config.toml
num_key_value_heads = 5
norm = "layernorm"
init = "uniform"
final_lr_fraction = 0.03
doc_mask = false
MLP neurons of a small language model. Each row is named by its layer, matrix (down: output weights) and neuron, and shows model dimensions 0-159. Each number is 128 + 24 x the weight over its row's rms, rounded and kept within 0 to 255. Numbers have three digits each.
A block is one neuron, or neurons of one layer that tend to fire together. After each block is what it responds to, as a language model described it from the Wikipedia text at the highest values.

L3.down209:173123116123131156139124137123114101165151110162158112132128144083136139112113146123096089135120159096092113114154150129118112096145147147116115101080143156129106170123106140124168150117117117130125156152148130148127117140151077151077089138164156141132146141123087128137110143128106114133091124103165129134126093110137129111126132127130092153097129135131133096115153162144168105108105155134117119152122094124147163153155098172148113153123163176139108136146110128136145126104150129
L3.down448:157101113140101107159074149133119176165096161153177096092092116137100148136102118100144150111093101189111107106177118127172104115091155090120095139118163164073149119126146107104178106134133153158136115129130100117115123160135145134126112127102120128151107167151113127124154105114130169100100173081112136109146111150155090145120169110112123124096113164134091116071144142148161139116105145118144126105143122135100118111152120125134101145087159151144144147147124132165142137161150141
L3.down893:158146094161166114098108096157096123155073154141128100111159141131157116114161173129087145133123127138100141120137134114088133097174139143128116125132129139127123187113140120104141109144133161108134153126161122113144063157111123116145108115097082139103139098106166103147104160115121184121120068143098108145120120155146135163121168124112159144124171141126113149159139136163116151150115145142118174150116115121163156164133124126068160174155083119145113126113101110129124125173154105
L3.down1195:103148126084130063093131134126162165066117133116116152114180151128132088116139125166187169139125108129131116089136102107154141096101131135194141125131092135133187195081143152147144101082169123129116134100147139131116113140147121118128128134105140134117150126100152137176098119132098154160148138107111119088124144120138124111100137139163137160117134120132093139137135184134112129170145119187121148121106120151138118120097137121155149187166096102092145086099100137125101176117198098
Word-internal y piece. Mid-word fragments, mostly "y" split off inside a word, strongest in "employ" forms (employees, employed, employer); also deputy, hierarchy, delayed, parents.

L5.down50:141117090110124133102126145144158134088125131095117075137169149097180108136130113165098100064117134127137086120142116114101110131122155128115153172148116175182171125106149130094107148148152153135139112115152146095169156140082126128157126140110122166097108113112165139101106086154146193114112171125121109112111134142059154107143106128176131084116118135152118139096133078169129105150143161106107118121146122080122136098105101130173153152118134101104122111162118137119128122084166131
L5.down154:109110129121115116134087128148119106099120108128185140134100105094172101129118153167134081113056141134146143072163125098155125103136095134117107146103142120125126141084156118151124193126160158130155174167138109131178131119110123128101101136169107138112133122075093108121125134117108131134136147138149107121150160118115120163127121115147122083138135132125126142172116141134081105114108124133139108163125134153106098155209143093090134091100114105105122133137132155157122101097131107
L5.down187:131100128122120120118147147109111104148124117134154169133157141131134118104156122133134113121083114124149068151141115097153123103108154115126142079143149174142116133128128134168129139134105133125101089144103107120118180117122083118106146110107169136145119127091149063069138116109120119101108144150159119109168150121140160121146112100122140141106129080109155095113124114103100146140124116126139126135146144106106156110192147109165107125136120158128161113124126189160121107107124151
L5.down243:131109120100133134114181134163121165148092143133110172094146154168121128123114141174129127130139109142147117116090161118101138127120163116128135129162143109159152144102157122131160125093151150138151143131118119189121128081076113093147101144186114122101091061141131110148092147109092145113130138108127114134129111107111078120111117143147141128125141120150157131102157086164177121114096138167147154116112122095127135139140103136096087150119114127153124118142126120102121147132135135
L5.down396:125084141112136120095110113104128142131105126112166130160103123097152119121139133111147118125088106101113138124138086082140107130111133146139105107101115142165101133111078078156157159130141132135148133164118119128174143099076184162118113115122140108162137121129140156111087160155133092129185146161152124098177126107144155137125112100134156129152142109106139123132140133135093129150097103103165133104146134158131140121169130095081131123097134169078129108113127130119098126156137113
L5.down427:115131141129121107139130134126158140149134140125113085111121128087120119149133143094113113134112147130117156129128075159105110130096161120134117170154133155081118136124161143107162121110129165146173129147129170172159161148093134148112157139147099106117114153155111175139134115124115152154085103128151172130118140102117097144130148082156097149119168112108145115161135156128136118118114130091112131152113093092126130119106110134101106163115149126092113118140189135124157142155134080
L5.down527:159098112107107145113160146119154152111078154135112129132142148117124124110167119162150152116101114142133103182114160141119086142125143100122174088110147127117150110150139141104146054153103137154147085101112137148129121120138088151120159116168105125168139173127138157116075163164096127117190101155122098156149166122130151134131134129116110125117146137138120092167136122101126129137156128133122126123144134127095146155150136155113155119169155123095098129154105124121101146140111114
L5.down546:111084129152106194124173109087148113139137127084129141095117111150119161154146152156121137147113087120088118134112152120063122106145154097126140119117150129132159112113146146115113111133156143113116169155134079122134090160099179149144166122102123129156121128106162158138121184140111113153120138123130113165093135120111144136183088132138115085118151131167134126144105126120121095074120148134151178133091135089076147106127112141158091134136103122130157120134082154139140134164129152
L5.down559:169161123143169126126123112135175098101141133122156151112135100092152172108130111149141138144091074095142126122156128165107152180099169123126131080132155184086096159120155100079154133177137143105140125143105086121181162124109115097136136099103126149169103137089137171130130077152115140138154134114125124169121095125124165137132138148134145091111174100145119105121199116139135119119131139149115114116146105154120141150134144140143132125167098113151124144147093120146163141172115122
L5.down705:105124126111119128105143153143134161150151104122130137156135124186152108116175182110100126147161121120149102094141157105131100128178108115147145141110162123181149107112122136103093079082123091163109088131074121159129111153119146120116161083134149172109097130148128139117090108119115150095141136139125121127123164095130124131104114122142134131094152121172156124129132144116142121145109156143115123146085165150104137084120128126085137114126152124086123057113150132109138124091123142
L5.down721:085159141108101111144159162103166130146105109146103154135150117186137120148167155109124170153139119148108123116156113133121144136115125102155128106118168156151162140135129135115116120114166140188120114104146129126109079120133145167124183101178112134109161150110120104117125135124122162123154149114104151100128125108137111119080158133167106135083138153110149162149047146120106119165116155139124125119150113109112118080130114130100108126116148116147085122127100116129099129060132134
L5.down783:093137132114152180107124144147153126071167103134141145135137115151109162128104133116103097141113121130152138119138124158123095116143119143123136132140113116122143103170143135119137158114100128138134102111124125091149114139124147113125094079122136110156141133130084111092139114120092103095137154143132135146139132088149157113155092106159091108129169146150114113142143113107109112091086112129137114109156137132116150129152140130156152092169142102161159087150143135122113100103128141
L5.down814:106177097122145138126103172092164153097142131155121131149097104191138136087110143148129105128111147132112132163117101095123132107112164109160090121109117141085132174109129153153137137142164123148087153129122125163160128183118167179157147158088108109075158126094136109091096191121124112136112150121120168126128115150124135136135145111119131158159139131161157156161096148146091101129139106113118124110128082079112148111104104099097126100094145105105127115159087182140150118089181126
L5.down940:118119095120151100131165137125118153151136087088159086192130121150113141139153184127118132110160118146155101121128127089106105097144117119147145150127097158117108126109127109152107142110123106103195118116117118120124084120100133181167132148136147162128160161105134085135145161130100104137111151107115144120138137150099136150134118104141103130170162088107112136140131125162164074153134128124147109143095089101104171145117086127148129121144134145130134103120149125139157140128114108
L5.down1216:122111109120125117117142151115114132123119126122156088100097149128152156100125157161120116142089109163095106163139091116161111134121128131119122075115119107151129166125144138138137146129142135110098142142129126157143140076113131133144158150073096124144103169131120137132115124144054085111136162116112149163138163179168124131103123123108163132124159131132155124177082121173110116142159097171123133138151111118108105123160141103097151145141138144171102124156135093108113128133115099
L5.down1245:136140150129101133138129126115155098139120153138169119132064155146132146129109159145106173132123094109117098126141141135110146141196102158152131141138124119101144151129098151143082170128044122120150132100124134120113143105174086078115174106139135141127147116108135071142184142130079135100133146108133105118099137146120139130096098121122144133133142141136123159137126129172094132120104131110130160123125110118125172128127131144143140170141110139139108133140099114139102163128125147
Word-completing final subword. Final word-piece that completes a word split across tokens, especially "man" in chairman, also councilor, deputy, serviceman.

L5.down162:126098112119141118137116101139165093110163169082130111127093128081146136145091161139154162086098130114120164103113139162111144137112103128110120130119083132093114137094176150125133103123143105125149123079121125101116131143144108101119146148124111122119144125129110152111168099138109140173166134097142132117132159130162131127110137151149121098138092150114101112083139136142114126097152150174097126148164122151139143117153128135106123165156161157117145139131113140147134151117101117
L5.down167:141142138128145082123135115147110132151126164124110107087108135119138174114183131127132128132147099080123146175162154097119116134156147120114123122129119138088165115105109107116143167147085136120144092157134117154138142071147124098159117102136140074185125121163113127101101125089136151130170113144153076127113088080188175128082150106113113132094148148139143139117091116082145137123132121146123121137113105114168159142119176168114104098131126123123120105115140123085110131111141144
L5.down175:109134074140166114139113106125137108139152166136152114153105138103162115112107085126124133108105137161150082150131168122142140113114102113099128096107124107131115102126151138055094155109134121131127124140119173103143098161151123144148148167127143106137131135129152130106130124160129127145115149063122106106145127153140128110099113123172165145152113115087088165098115073149119109158171121111111142095135141128196114120082148135104095118125189120133134142143135120081139192066118164
L5.down257:116104106105113097196124113149101145117087153121149126121128106087105172128115129103131163103136132146116183134105133107140176135124136143091132155110149156095105173124164083112139117135115149176114148068114117127155120089187120145161107142144124101137160178136135182159115122105094120105110143086135121148131119108128133136139125111111137099116154165102129084076132115066160138127149110142098127114093117158140123132123157103140144090167089159086080106144118119157157148117111170
L5.down333:147165097126155093122128173122115124127068142130153155136175138113107134135113132152128101129089138106149127151155100100104074136124142170120111140114125116176137120166166113118106161078114158113152116152123115130159142125117129169160103105121122144138099157147096107152100085126091103099157131137161132098153145134119164129144100120167133171101143119086141106136145144128028132139144121124099113146105152136102073138150130077104109139140116131110143077140137162112110137141142140
L5.down337:133117123083104107075075148099165119124142151103134080161132125114146103129129140126113115119137139137137118129169103118155114123145119130135123117151111192149138113162136138128151107075137113081169093130159180088133091158106096199155172121139114127151135150130148158146112145126164140180104134081146114158112111113120150111137106144153119090090091145148095118131117108101155133139108136115130147119097153115138135119140118106079110110152124126126100145124113141132110134171163121
L5.down435:122109145123154129167107133142145109122135191125092150139117144145114145128150120123124144107138111128144132130122124111131168136132110144114126134133059112124095192147144115143128105152126136122115135136177099135083155100060145080145049129117137128128105130074143137119132138105142145140110161109117112134124134092126105109130109117133119171119141169154084107162115102082148122104080149142153116085118136126128143159129126163147140121125141125197215137118115150146130094122135146
L5.down482:100123125140174106125147108113117125144106139129112131134154101160151116064102117088168147142088132110131104170135088127158120098084113087165129132139128141133135131164127140123131125153088132151113128149168124143174135141169121186128110117119124143100153104133138090144155130115129119117112090086122158130124109100152087106117171129142156129107146163148150115174117184156128103095119116151188135090132135143177141101149137078073164122086132095134115101089155141080108091161150120
L5.down573:166088093123121116100075120150175126103131148125168134121155118112109102117099133104179107141153139104125115146112111146157158124157137169130127126152108116096156059122130108142096126115076157158124085115126142123150131145123114127161115152159110144140112148101142124096078123138154125126142113148084128126144161127117143132129160163134154116112165150112152139109153131079127091168129135115109139126151102127118116147126136145129137118106122150083106144142158153108140140135115105
L5.down607:140105106134138143129075114154117134112145169139072097112145116146133103145118132116123153116107161114100129165112132146120072137146127121108106110126127130074125174125135158111132123117092125132105131186160136120126115165115158122141142128096130128089120103093108134193098148115129125128127126133162157140079151071135158154132116192097158144128133125113118137160147158122122168102111126112057133108163144098140141110141104134143137117139152125123109104166132103113169135120120103
L5.down845:104121140126131092133106054105143114135145164113100149147135132081101116136157090140176154113145096137142139137154159129138141091155131135142137131142093154124154151104106157093134125122114104142136142200150138121123127128145138137134157124125110109078166129067150111142136121121149140128124157114145138125149134136148113116093115079119123114141119149107161158132100109157113073150117106093136134113100101140100065142118156103130109104123119108155111151118119120077159154117149131
L5.down1022:139060160150172128104170156142113107121094113137109108147116113123129132136168134142142134110111140095090064125170162102096096132172098083158122155084146130132142115149130111103149141109167143102112172109158114185113138107110091126100121132144076144122143115149176137122132125098141143111145110094147128117114110101143171135140158144121136152169132153135136099128105158129118115058140126157108141096140161103145121141128116132108141114105165111112171103115136110136140154141156099
L5.down1105:154124163118129125147118111105164107095092146109146155128094124099121150111163159149135180132152127146095150111137113151117131107127144124083131120151114130105180184126103158087135100182124128114128130147120165121120127131127145109136140099118124134128136141089134116130126097132160146094128110154104079142129127159177094109126119119120160175146116104122108149142105111140112106141124113149123130130122075114093122084164174159106115112181178111094161141159126130130127149125151127
L5.down1181:093128158155086101126131172123122131114146112147113108154134114138170128097132137139109134115093105152121113111117114138167130129071083131128079132136152127141131123134101128144150096145152139169117165102101139121173103105154149128105085124167150157161138124097166112127136124126103126136091131092133171143102131145149124164114071160131141089141137144117101169135165124128132126140128143110168145174173140118124153139118149157148146104103096113135118106127105156150122138106109095
L5.down1199:110142114146131179097107135122102147143139100137118125124090146101137088101121101071143149118108156136136140099158108103106081139103153107154114135140129135101147098138109106128102156107120113149162084137104150145155162130119138119160179153086141144119124167141138161136087156109141123072159173160127118104160124120150096077140120128094100108121112144078124126157113162157083138117140146121108162141130134090110116125131118067130111111169120108099133115113148130110099160129070160
L5.down1225:123130096140110126147126132126107125136134154070167138117140130154119090160140102117114141108192112138086115144112167139113156133139143096071129140140084142158112125120123099136115140109099137154121118124144126109192119120122073113149144158137128115102148132144131140092101138159105124144137138111096178129099133151113104121108099130145114138138126145083119184134117078129156113123160085060130141124104129122152115146153110130143074103145132122118069160100173138123153118137151148
Mid-word subword pieces. Second or later subword pieces inside a longer word, most often "er", "re" or "ner", as in ex|er|cise, win|ner, sing|er, di|re|ction.

L5.down55:169128151143142126137147098080146125155123076091116132138121145152083172076122159106129150119122116124114123079120154140170124089158157146114159130113154097107120114122108137164115120149124119086141166147126116162164105094120089152094166092197121143150151114154133104085078137155141126111155152162141084099129122136134115143133169113162155168128117113148132171127100159160058174110123155123166120145139107137127090155143129141144119116124130108095152101108101143127142155125139148
L5.down104:138127115160173123097149098138108143099096114100139123114122149137122114135155099107132135091105132114129154096153149144121147126109110119117155099131084130145144158142130108158134121159135187122130137099134061150153138153130096119132120113170159166148119152179111050165093166106127135124123129108091119131176089155108126146126123095131109124147141135129112110121121131154161105152134140132121146107117150158151139118121166084109156154142146149101144124132133144123156129148125136
L5.down492:111126089125141127106141130141174138136155146127174150154126122089155155138138102093102086141132139126136136132114164114146102152164119154064081147121129110145114102097074142120160148109132099132128121105140099119127141145097129163129120149171071125147114106117145178158093082135128106120124130136130156107123157135076152136137117129115142123134138114108114158137123107083176148122110140155139075165126173107117127105125175134105099117093122134137147094153122152164162117092116156
L5.down505:177133134078099131120184159081139101086096178155101110172126102137136149146122146119160149124145148079103133115128130125152151129167097131137122179110140130085167145148159159133101110118118170154162155104135095126115121132093142136115115160092139164154152125114129136133156137128149151180112078090143145172122165128115148137134149101132136118140206100148125133129156110108158114073099138100152148116136092121132093166125135114114161119131132089108181172122116118128099155112138143
L5.down545:164103126118107141087175149157180157106128118126176146119135110131095119126113162068111120137128091106146095109131132164149100134079124110131125104099096163146083171149142101107157122099133151107128140118159123144164142108113170143150157114196152191175096124096155119127127139114129157105111122135089089122105128106110122143099148157120154131157114173100131176144135151146072131139155170154125109105114132131139157153173128128128101168123127159082089126128116120146103144135147117
L5.down716:132144145099086128097118109121164127141170119129123142140184106103158149098117145120099164075117127080147116116129130117137108116119139132142095126106114151099141130156096102124089143115130096167138134138090140112141129149116116161134113138176145105127169145138114134155151144145116118127108115092148136121098117125105130131107115087175104133161080126078135115123157105116125116127165115126124120137149107131108181111107109109136152108104155132141163159114135131140156142144142134
L5.down772:128159126080112072141048123167124095115142186153098147160110124127065104131155133092142135146121100136151156147112115139161148131119162092103102187140122156147152163095098099161154143127105133160112146108079138144122132105122132111124097188086142109134154115151153121126125155115123123139142169088140152168122133116165115116134134112137080148108151116102128111117131141135155122130104139147119121094139118103117109141109103132093164127109171175146095127114131134145085168098128126
L5.down802:158118147157089122128117172148167149119130139159124088128100086097177110157139170105140124125112089078137168094175117131086144097125133142133152151141133154133145109138109107078124156102142140138112116136119123141142181105070100137149107106138079173106153130110172130114105080130139153123131136131133156109134145103098131126147155112147133113115111121109148137171079123123115097148136121117135106118148134132153119119158146128105142137153145146122156107154161167160133127114117143
L5.down821:153134150139077130136169133179124112125159112135106134121111129141100119127147164124125133129166065114109102098151153165146178108149111148146184160140189162121111136089115111154174104105131093123084116139124134115102172084115127059115136116161118091110099126094145105129145113094112157149115144132078110076127152104132164171139095147140167105158145135101125113184101123146111152114119153141101102097127150158113140144129140126127159148120104160135109100116117142128091097141118116
L5.down907:140153146115094106116109095141168135123151120114092097114167111092101147140091156087088123107126113151100146112129136150147126160144148118114148157114151060132120135060129130165145104147122108092120137149130070110117152140137100085118165125105131137123099165121113131105145139126136110125122128153135128141122162104131107148141100151142123134128121136134122110127153116111160133133098136133163125109133144120164133142150147150094067101102125174105135137114088152120164166115151127
L5.down951:157124157150139135136165127135108103108147125111136129162114083124130151119103109145074124146134121126113156118159080163135146106154147133149151140090079142170155127091151111129110146116103099118175083105108107123139115157115116139119164119131093100152129123162127157138157127136108141149114125145130136076125112124125151150155118132104130146130103134112126123155095145129135103116143096111140124150156104098110108108139139138141161125137151172149100127133125159157114146066083138
L5.down982:148153151163106109111148107089111115150084172115128141119081170131123152146118099174108061163146163138123146122119144159092124138132114137128159099141131110117113126120121125142116095120107110114155136125086115174120099178116148153109089101103121120108148132166098172121105152128110121095094172152141128104129148154120130150139100093073123118147143186142137141115125077116121102128101138135133147123148135101130121090103158154136125135160170094151132128105132138155144109129185099
L5.down1047:134160113167121086109090131119114093107106146120123133105100138169135132132108091130166163103135157091139110136160099115143133133086130160135132111118122137124124074136188132117161182132129104105173094111145095124105211086131139133116137136078160179126152107156126165111140135131149096122100129098088142192118143127128161149126098126130131148166155141146129120119154105139111130162130113152102176116135111174110121141134104122111156120075120117120125142110117195166131126145124091
L5.down1163:128111124107123128116117102124127103105118168141156139128150146160160135114120135157088113107131151142136059091176096137135140116140127143093085128119127148104094102161146123125112148155135104138165157115096117077093093133126143152139131128126165172132158103113181183106124144090137130099125151134161077145146150100143131106154124116143121104141102170139150162133168107138147153170110106141131168102119157136146153132137101105141143107144100055117104121084130143107160121122093119
L5.down1201:135135131103118120153169136143145121146115132125175108097135128100168160098105117147108139151089151120154120099109138141097087121098103154093150087123092116149108100123133162129118111101161152088090153114138168143118171100077165102116157138149122096101085126108170148106156103103130138144136119113155115170142132109156137178156116162138141120149095104114135114119111119136139104128097093106133157121111110121138161168153157139166124125166113174134089141136105149167155143086167133
L5.down1232:120120122180158100132140182147137179143138159142137176146141112129141095180154172092150144098137118134121175119134143105077098093141105110132169112129119125123164085124094114153121146101154159163120130107162090134095108108111154128119095143150129141166158113082186124147138127125137142096105097119141135127160138129125118143172103174127079132155113202141115125160122143134119140137127135073173157110155134136107113139099119108141123148132141179118149113104137132107120108141146112
Word-completing suffix pieces. Final word pieces that complete a split word, mostly nationality, country or religion names: Australi-an, Musli-m, U-K, United Kingdom.

L3.down64:162114116149144121075094144150141145118136121114139119145134058100133139163152118102144102159099136121143099141124137149137146113192124122148132133156088150125120116107151135107139133126138141082114111066115183142155144106090151118152076086121134137109137100113173160122147086087104124126162122134147134137146106150109103148160138127123170123132165115115143089087137100149133125117161117173130140139115144164116147126131158086140089116136103131101144105125114133120088127134102145
L3.down116:097158151162160142141101139117111077123112132139099095161136127150109132097130165132120100080128107177091128127122128134115089144122131126143132122136107116141163107154162155157117114173118159143147143144091077112139136135153116098112157113087158160090131101125103114091134112071106114112134100114128121121120161115102134139140091118105162130147125196103160092180115084103149157144130128210133124118122125141104127091158158107128171137130120163121120148124114150107140142136141125
L3.down813:140079129116118109165124120076142134146138127136103135119127080162132107112097118116115102142162136161118099174162134128134118099154106138141087116092133102121103103134117159161163105118083094132124129206115098136136103136113149127107182090103093146130144140136158129116100140155142145086115108123171108140128095086110156154108136079124145125080153126066132148117131134119124137170141158135112103125141132152106136152142112126090128121139133101116110135099117149121192082128117105
L3.down1187:078147137097116129106106123149067150144132110157121129158140090117140147127119143102073118146119107132118110077150109117124136138127079111077161116119113160145123149154140126123151134113116113111080128133148101095134170114108145167139111135139113132124117130186137147104102107100117144132151163081149118186144112162156121133144097106145152118127176112147126161111139177161161134120143136128150156108108106124154144160131151105090129138102133163113147125146144148098145099159076139
Mid-word "er" fragments. Word pieces, mostly "er", completing a split word stem partway through a word, e.g. exercise, cooperation, engineer, footballer, suffered; occasionally other pieces such as "la" in explains.

L13.down599:130098075135119107160152161153156147126104123123140155081127119147168088112151103116169136088142143104127174123083142128091146168139118117139131158124159143145129109121094161142114114144120090144142104166116118126120077140103102102104056106181130138135109105144141125160125164099180158151123116138146116140092110090171114114103121098169129170143091150166140085126119140152105137125088135142086139107131125135105089122092170109132146092131156095126133124130135128128104124101141125
Proper-name final pieces. Final word-piece that completes a multi-token proper name, mostly countries, states, companies and websites, such as Serb-ia, Netfli-x, RC-A, sportstg.-com.

L3.down192:122112137151149147120117124149130188106135186134100130130139083167156125137157158136075134138108108078130157149163109099170091110143116110089145128143152126158105105102143116116122138151118136109083151125141052118115138156147081124128114105109119156092140132157146135160133170121111125154114117119157116137132120138151099136138144166119148153129129138147110166122132136037114071130171124199117150187131103075137138153090146110129109076110107108154146094099097112122125123121141125
L3.down350:188112151148113102176144138132148155132084134126113105134136130136144098135174121134116137125134147146118167155127113113134143115128158141160171140120133133138076136079128151125132137060193124129091148096114170092113113101088137103101062101135117111102099167139096140139132129136148127178108130126163148125118156166156086173138112104106119160089122127150116102144125181160126150107112172138139123100109134129149107117163159139127127083104145132120122142139128114160116099104101170
L3.down550:173113141119093140136110127126134113152151162137114117089113132090106201142138153115136124120121121135141109138120145119164133100107184161108140126172107096180137149133137148116156146121147112140117121127105132132067160124108088092079107154155137091085124138138166100118118113148121163127066166102118109183161108123138143175141111141119190169106139101111138082144159153111159108139143056120123118166147131110103123108137153162119120131124137117159117132175116113146144114125153129
L3.down996:105115154143115149084084136115138131090096120157157106118141142111129129134127119182148151133141143174137128165125156151121134106161121148117156115113102117134102135127101123118140096082128138089091193123146134117132130131118103147134108113108120134135111124105125136120094102137150125158145115141169095156130116158143135099107111125124139086154118106134120136126137137132100133129114162123150123069155132138119087108138162106140119104130175174133172154150148167077165140126135093
Word-completing fragment after "li/ri/i". Fires on the middle or final piece that completes a word split after a short i-ending fragment, e.g. sli-m, Musli-m, li-tigation, enti-re, Ibrahi-m.